{
  "n_head": 2,
  "head_dim": 64,
  "lr_mult_o": 2.0,
  "lr_head": 0.00741,
  "z_loss": 1e-05
}
MLP neurons of a small language model. Each row is named by its layer, matrix (gate and up: input weights) and neuron, and shows model dimensions 0-159. Each number is 128 + 32 x the weight over its row's rms, rounded and kept within 0 to 255. Numbers have three digits each. A neuron's up and down rows have the sign that makes its largest values positive.
Before each neuron's rows, "fires on" lists the tokens most often at its 100 highest values on Wikipedia text that the model never trained on.

fires on: ".", "ig"
L5.gate163:144133202138135064091129170141133105151127085121143138126090182098137121127098167145175126137157152080109139107141152068105097143168138156042092090128065123123140128140116134133138171145119115165170162150097165144159115112062169112157136214071125111093147148150119116120137130105103139161083127126187169172160139131065132115103162144137170131152140146078122124141119109135157133111178180126127128120126139147180075109112133188060114154079105037131179130137043111146080098132079082
L5.up163:105189144118162188093125156102166055072103125180137117160173111123133159092144127133107165138143150151074117153113095100138150093153152155158158113133111168075105136181162157144157155121131109108102132152076091167070095134076164144185180065147074083203158101186102145182155118076151092126085113081112149121116126106156120163164149068152120158140163108083127084105100115094177092128108078169108094126164090165122117118066105099091147148094169143108151152120163137110135130123103180

fires on: " l", " was", "ch", " period", "ction", "."
L8.gate114:221111124139119118123118096147143164165126114064121137102139149144124173168098183135145131140159112091136050187144120100165089091125099137082176151109100090122101114155067155151159084147183126212116110171103156104072105117181187117137017128145136104134154103080100137150136096131117117124110132166150087121149072150128137091118124170101138127091171140149129136155094166096100117141150109150106133122171085136113121117141155139098117147137112114149225109119140189108042105154176130
L8.up114:095103104154146131123167171109140074173103139180092188085125115149133174098137150121042144084146164089129158080124140076079152077120144120148160208128147147127143127106122121145090095140120108148145124080065139092096071106129156113167122086143121131085200164134108080175181163193111136185076171134080143136153126136134082098176144168119099104180173134071170108109109141111154098067118106113129083163196134084136128127118179152135152135151089136125161129161138099076118133112112148

fires on: " born", "w", "k", " in", " k", " who"
L8.gate172:134144128087191185107150094129092080173174147122145138173142105106147110109090110147145108084168187152136127147119132108173155122140158112147113134134118115213130163154087142098101114117093156198089083123098162143119140128114062109138114147064107115154093121106145158090162165095114152174146110084119130131077131077179121137121141245162176078136116119151192164135157084104090126148116127172065157130110120172148105134106110047113079130108120093140162077104153109136143137065083111
L8.up172:133117135181141126127110126119178167174157124104181100091168090131114162203118118140171115207130095174054163123140110077143140119131141150129129122105149075058132157148141152082104117122125075140133166194106097092164165149133142136153137118113152100179092116082113114132129097117092098079130093095071128156134200159126083120128135114199094113089096126194107183155148105189070134112083188170118090076129095154088089140114131140105102142138143104151158166115149117161124106069157081

fires on: "u", "er", "ra", " Ber", "f", "et"
L6.gate288:091182103142119141072127125092162098106126128144213090121141120118102145118127117126166186117155137127139137090072077054113163112125085111131174083203075118177153093129119194102161173157145112146158132164101094097096114139053132146170083086136193155130193139124120139059070093099147166092084173149091151103155126171142135116195121138115075143125059152129140133131119143179115197166084126119130130110129133112138130130137169154114131142126106096127090138114170142105150098090087177
L6.up288:152129179154185182092139161123120091155109114163126113206166158127087133163161147114135120066127099154143141132106164173162142140152123136107187098070109128130148098072214127136163127120031089076113049138171111151144107150095095150068120173118112166162115126101083092153135133129123155075093152130132084121110122108138099184107121119111141104147098123146142150209078163098178172164145101102132103131097119087188111068115099085099125145076119101151173137172136138104103125159126138

fires on: "ig", "ib", "ular", "ing", "g"
L6.gate340:165122114172131110153103140078135191093173083124076121102137154072117093169161095118105134126126180102130160120107140155112155116142108176150099132130073106166140127170133137184149116169103116139137096109098123144135102119137168187119124120134119155054112126196158163104106209123074148104093133157076147161145113129142107164031123089125128124096124159114018162130118144141162140118125161113103104182137124152120132195119159064136153103200121137153190080110153138062091118141141174
L6.up340:119067127088112112137052143152161092078144102161129083174166112088117076132135167079163138153114112082175117126082132112170129162082140137085128141131158142161151142095150070116160188114076115197130176095104115112151162099155125153131128109176162152127124127140111108136077192078099122079090119139135165171148098082152102140161093102126067106147127152164131117166155147135099145157154152122151167139148141108132169173139157066170168039141125181143091114180123095089101181089079087

fires on: "a", "k", "air", "er", "e"
L3.gate426:093106134117179141094152148069120109117092184162121129114154097144158071129119183133154132170142072141160113121175157104146120088142144141115069062107164086187117138148119124148137081094111088167138118162109103167181049161150115150090196109081100169101182164131078117121081133114144079121152140201087065141167103085159147123153196080146069125141119102171145130127105107069170119162115125120107120145132116141069132138170083130134120121131130097089140142163089111089157189164122089
L3.up426:160103121112172119148115179110144177120151150157148117156126103119141127138092115099204120102132136093142126103150116146168174195090094102181129108132123106135189110066084125088188154098124095127107108122139153159110103146142156186128138114053093111129141155175205094079126131109090067167136088231127129146152060122109124097133111178132049136116135165123119149137079200167119106125126141118090109167161120091120152117159097131093076147131090115089108117178125138149077173167079152

fires on: "f", "ed", " ", "oc"
L6.gate441:144120127159155059089133187077109127109146135126084133121162145133136155088156142147145135152119182202187144128057094103147108094111144121111128155150126196153105049146129120106210145130158173156158119167146168112168150152127069098129099128126119124084124094150113166107119078125161080153106113129126126156096094098151142158153131154126080153067133059118117181110119183184115200163099139027113122081160149149062105153128134088143127122162112084183098116148116119147092111128103132
L6.up441:181130106157111093137147125164053139154098178056134102187130107149183166105154142124105112135080104139136106163131114098140131141104110120083120157159093119153177166182119142134144075155071205122199088132178094186115129147092079148073133116132095109138149160145144149135046130179168109174105100092141094119131104109144157190073082166092172057114112138082136163125101129139098105133110118100074139142117154092120129161101172149123117124162086126198157148153143155084162151089140133

fires on: "a", "-", "uel", "k"
L6.gate203:158109202077166169152135154125168093106152227134089144094137089137148127112076133127138071157183138159121099118176086137100161199171090090178112113129067125126122199115066126126157124105120086128118110138073192164167124139154107155066124113132118124166150126149132175159124122095070135124050104080112173122146131084090160120129144087126100110191104155128148112167137134175126081115107091130137163114075153100090148185106128161119146115080145112124181103084129089113124136103127097
L6.up203:139123147086081128126072130106151106172101140105125144203122151120136110144109184104127108167138071101114146196182082126155130165114140136102102157124106129140174064173084166115117135123111123166099113118124079151164085111122139156128134195103164168111157151152193116151058102103160101127125115132165109162218085101089122126177116091200157108145139174187140142134101076079134074141136094076174135116107132128121118182125088134138111131161114129073139122115157126194080138094082056

fires on: " (", "m", " ar", "S", "ah", "om"
L8.gate323:162105164116110119199160144187132162181117109136132073091079143154102137119145178075048127130157158144126157148115078110133048116154153132212128143091087103152128122077100163125113119201091110123130144165154115131208140148149124118145101096138087136089177138146169167161124079142113100138109144118175148132118092120115133066139098127059147176161106134076085162128172149161163137088133082096163070143124139111166110195129123134106132107136213137115143123153113103128129155060150110
L8.up323:105101101124097117180124141157114159195134119072131091123102155108159198109122107128123076067170100121159191168146176185108128088187108146113110092098102121132130119230109174169110147090124146110134112103135217167148102138082138125089050102172116141123140161062142133074176111130138110181108181115120152071132129101138126146197107116115191116146133129152106137119145126101135104088120148153135132076137114139126112100111115097105050143086131091156097099167095082130135132068124136

fires on: "b", " b", "k", " sp", "/", "w"
L8.gate369:190112116088156133088117103121084131170138110127149114120139159102081148110151145174096124050105147094130163128108085185136085150102134163139191100235154177137164158110128069177131106150114142106114176175106160148145148100142087172097114152106173065084087086124118118091121131118116135147118074132123141131110084121140149124136164175161109136145150078149147130164068045153171138151120155076135125117109074159138083114144157106112050078120144149198121131111147086131094103091109171
L8.up369:064116133198100176199127111098159095156171071126136109111186102133097098058119170119112120172123157147105181160130189143079079158171079131091081118066131163119156068098113153149115089130100092103143113085101162096117089127087158091092129166128080171123100119088159122141140152114094165106191117123119100178151127141067151175125126137110129139142164143145109169216123109133141151164141139131142092167129050100089154138153150141113115163100128185166147132146179105143166142133102098

fires on: "p", "ap", "ip", "al", "age", " of"
L6.gate270:123125107137099130139200108128127111072114122120179159120112158145133156107145116104119146164124131187076153165137142130140116182124099165151138131064061093220140074111171163108165126137092132110138156079106094122131091166159104102160139088148192045073124107083131206141170072137126163138145120112087097141122073112151102163113108125101123092122152150109118183086061096148151128116100103124137105094159158117158112094131151148146155121132130152176045143140150164100224172112137106
L6.up270:106147145155067055078121127160102197051066079133140148170122158108209154142129086131103094186124135126162109084151111136129143094110137140140190121112155157128164140129124068099151140091094147128126144132148102048136114127113085160140160105100155148114119171122107072097097131148161184194081122117099138145103114130145168122142078148161138110113170124128141112074093111075179172159121083197087135141089076171110166149112112147143090131134132145157112147185176112168069114101107105

fires on: "ot", "p", "ine", "igh", "um", "ight"
L3.gate18:188085131199137118094160110146146173137079116148205106124185126167116191141154153139068144142087145145113139067107181165061169093110136127118158097178092135161223103117128110138125108152138132077161124129129147122119120163107184126093154100125091131064134118143127164100123107117092135082111127082155166141117115170152178083121129149086123160166141105111118085144117134147132155074149064129147138123116201142137140141150125126140076094114105092145054056130163197129102073101145130
L3.up18:162105194088079114083110098110148073180115127099118141137182154115105175144158141174082114151118116101125163087158148099098167153083166161155134063143084172141133091129126088118126144138169119134162153127121169055146144147049177152095116169134069161158169154136121167153119124118093139144132177108172165136098143166147145116128092113132176135115153173113115066144151100130125104089078110116086162103112125098114090174094127163130103106160124125140076095134104094156149154037199046

fires on: " re", "t", " ar", " T", "m", "ad"
L8.gate61:095152146115171122163135143160128108122121179094117175118118069115124139099103167154115035092169126117109140123149119082159111124118165133203137098093138143114132118081102161168127129126085094107145121106047120139177140129124140104129182159136178156139182198067128108124130138084106123078088133099188150162110105133137186090128184129086196124111138156153078141119172131123106131080168122095110188139114188098109121070114095176166128158174120084157129152091129096175139103055078111
L8.up61:147072165120143187112142152119168140084109136150149073172173070104140146094111134117123076122148127093141152123148077127159122103099174132098127114073176090094142119117092100163152128064147143152082117133095150210107184145102171142109118113140113129136167105089059128072115159120104192141105123098134131159099152094147109149134157164115152123137117097122102172181142118093089098105154175111200129224127108156122169081150122200124137090129153064100134099132135114109164180068181087

fires on: " and", "al", ",", " in"
L5.gate161:109182129131149160109127105070109156137068085091118120146131101117120132096124127165122122104195112122101199120061110124120154160147121117216098089096090143106129145115154088103106145112171134136204079157131153093144127152104170072122163065130172109132072122154129156113124070100097110113111126127087124076113178124099156175141054151139145150121105147101086107139174103153092148085111160115119180131129163176208094171148127134142162115149140078181177144107209139151151162122079157
L5.up161:140136102128120121185111133145094108142120154088145112106133156145141100136127127138108151174114062213081087207118121117147180163187191178130164130086180091132119120117093169123116114098174110139093150156084074103086131122144136117123164093127158126139099049101107091072158156104086184135173133130120145136141112107145123095171125069116120076122147099153121100128167099156119158129095118120122055078127135139147165114113155138134140079123181198132117192113069175107121121039130187

fires on: "all", "et", "ou", "ard", "as"
L3.gate427:137082133119135129051174119151092141101117109082096148106139134123157160124112112105131146191107090104177120090137148172099140068139143124110097093125092170082096143147143179116174144132103130105109112196147088157161106050102098128201129142097163090108090099077129097110074152114129157131122166118087112092078129170115140143183161190114199168086133141063083142168187152130126135143137143143157168143103148151136111136064157094052126141145128157150060139079140160169165146127119079
L3.up427:091110120165150112209181160144161156108087157133175133130134093115127091130169099122060071092147178151196113154133114125101079129142122158087089098161086188102110187144126122149152173143106130151118049106113138122139159124139160066091142125116125151122127081140108091126108148100149137121085097133163113088078124086175046144106163116112129139083147176134088195156100147115131154112145046107134156178126108121168125089202158206156119124101143073110160139133128105146078137114130102

fires on: "on", "o", "s", "W", " in"
L3.gate309:102115140142109132156131159160127068130177194149084125120175133094134152117107134165121112098142129137120125061101075163113113120126110060133176060125120116116102157188104093169042151118076161138094098121133150156156175180118121091092082145111111169127119192144157047150055147145158131129161129109062074145148149141155119138150169125107159145101157150150105128104173139073169158135162137050144152100093096147126159145183113099126150095161162178192113172107116118129167147179139134
L3.up309:063133146117172170147167138141155130182144088161070139164152139124064153138090154097146160145187117133139195135171121117099146168174108197090088123130152187107127148061104128186140089144177187099144137092080057129101103157084064173084123093166124066149112134138115086145163113134135098161118129110117163150078098143128100101154099124153107146115104107141135147143179057088107149123141142106159118179141108130123112188141143120059078083127106074152105145122140137150088151184119134

fires on: "c", "s", " in", "b", "t", "k"
L3.gate219:113132169171126104144170112140110139175161148118137125128140108105096139092120132098150159097087159087126155161141062148142147188124145150101151138104139130172116149070140088093125153144077095119143100112111156139170162216134106077151127148025127136119144162147075114067165096110127099039107106076105107148101162169112140143170161107154176158098149143084112155121165185118153105062111136162138075135143155091112116135173058103152091073132136089110174140102147080105156100177178094
L3.up219:094141167112134077179128164104094115176143163142111143153152175119107148102111165144176102217120187146151153176085140113118095131107111128100128121086148103140106121106119133147154119123096101128084128075102131071162168153078106078116171157129083162094115226135078084129082160155108152134124124158089163163153162124121095133059132110159147085086143089123100161123142121108087089097094118139142077093090092110109171175143146164169094095185236127150124115124150184107096148115149152

fires on: "ed", ",", " released", " published", "D", " "
L5.gate416:171044158131197124172135101120133051161146075167121163099139104052146179089095105126141127146178128117128136191128161105131159140107098169093159094144152136133157158130156129117147105134105167166142127135119129066104172118155179089108112097098133134114131084093139140056088140132089130115122075188082099086056118123145141165134134138169068128170144090128093125114113175132117137134153154093111148103182074107135134190136118174175196097097112119134137116079132164099125183139175175
L5.up416:158124109171114080152111092127073132104181109134132106117101144131174129162114148113115102142192156107138108180111084109127104154087155123143169055143116110109138147166143119083093082127070211107135154112127138147120157142124081124105098129127102175152106068076142155122073132100096161150106083068133061147136113163132072101111041120135116153101113091198127161105126150102184162125133122092146117097144168119145139196113102164134208107120182194128141130176117157098088116152134200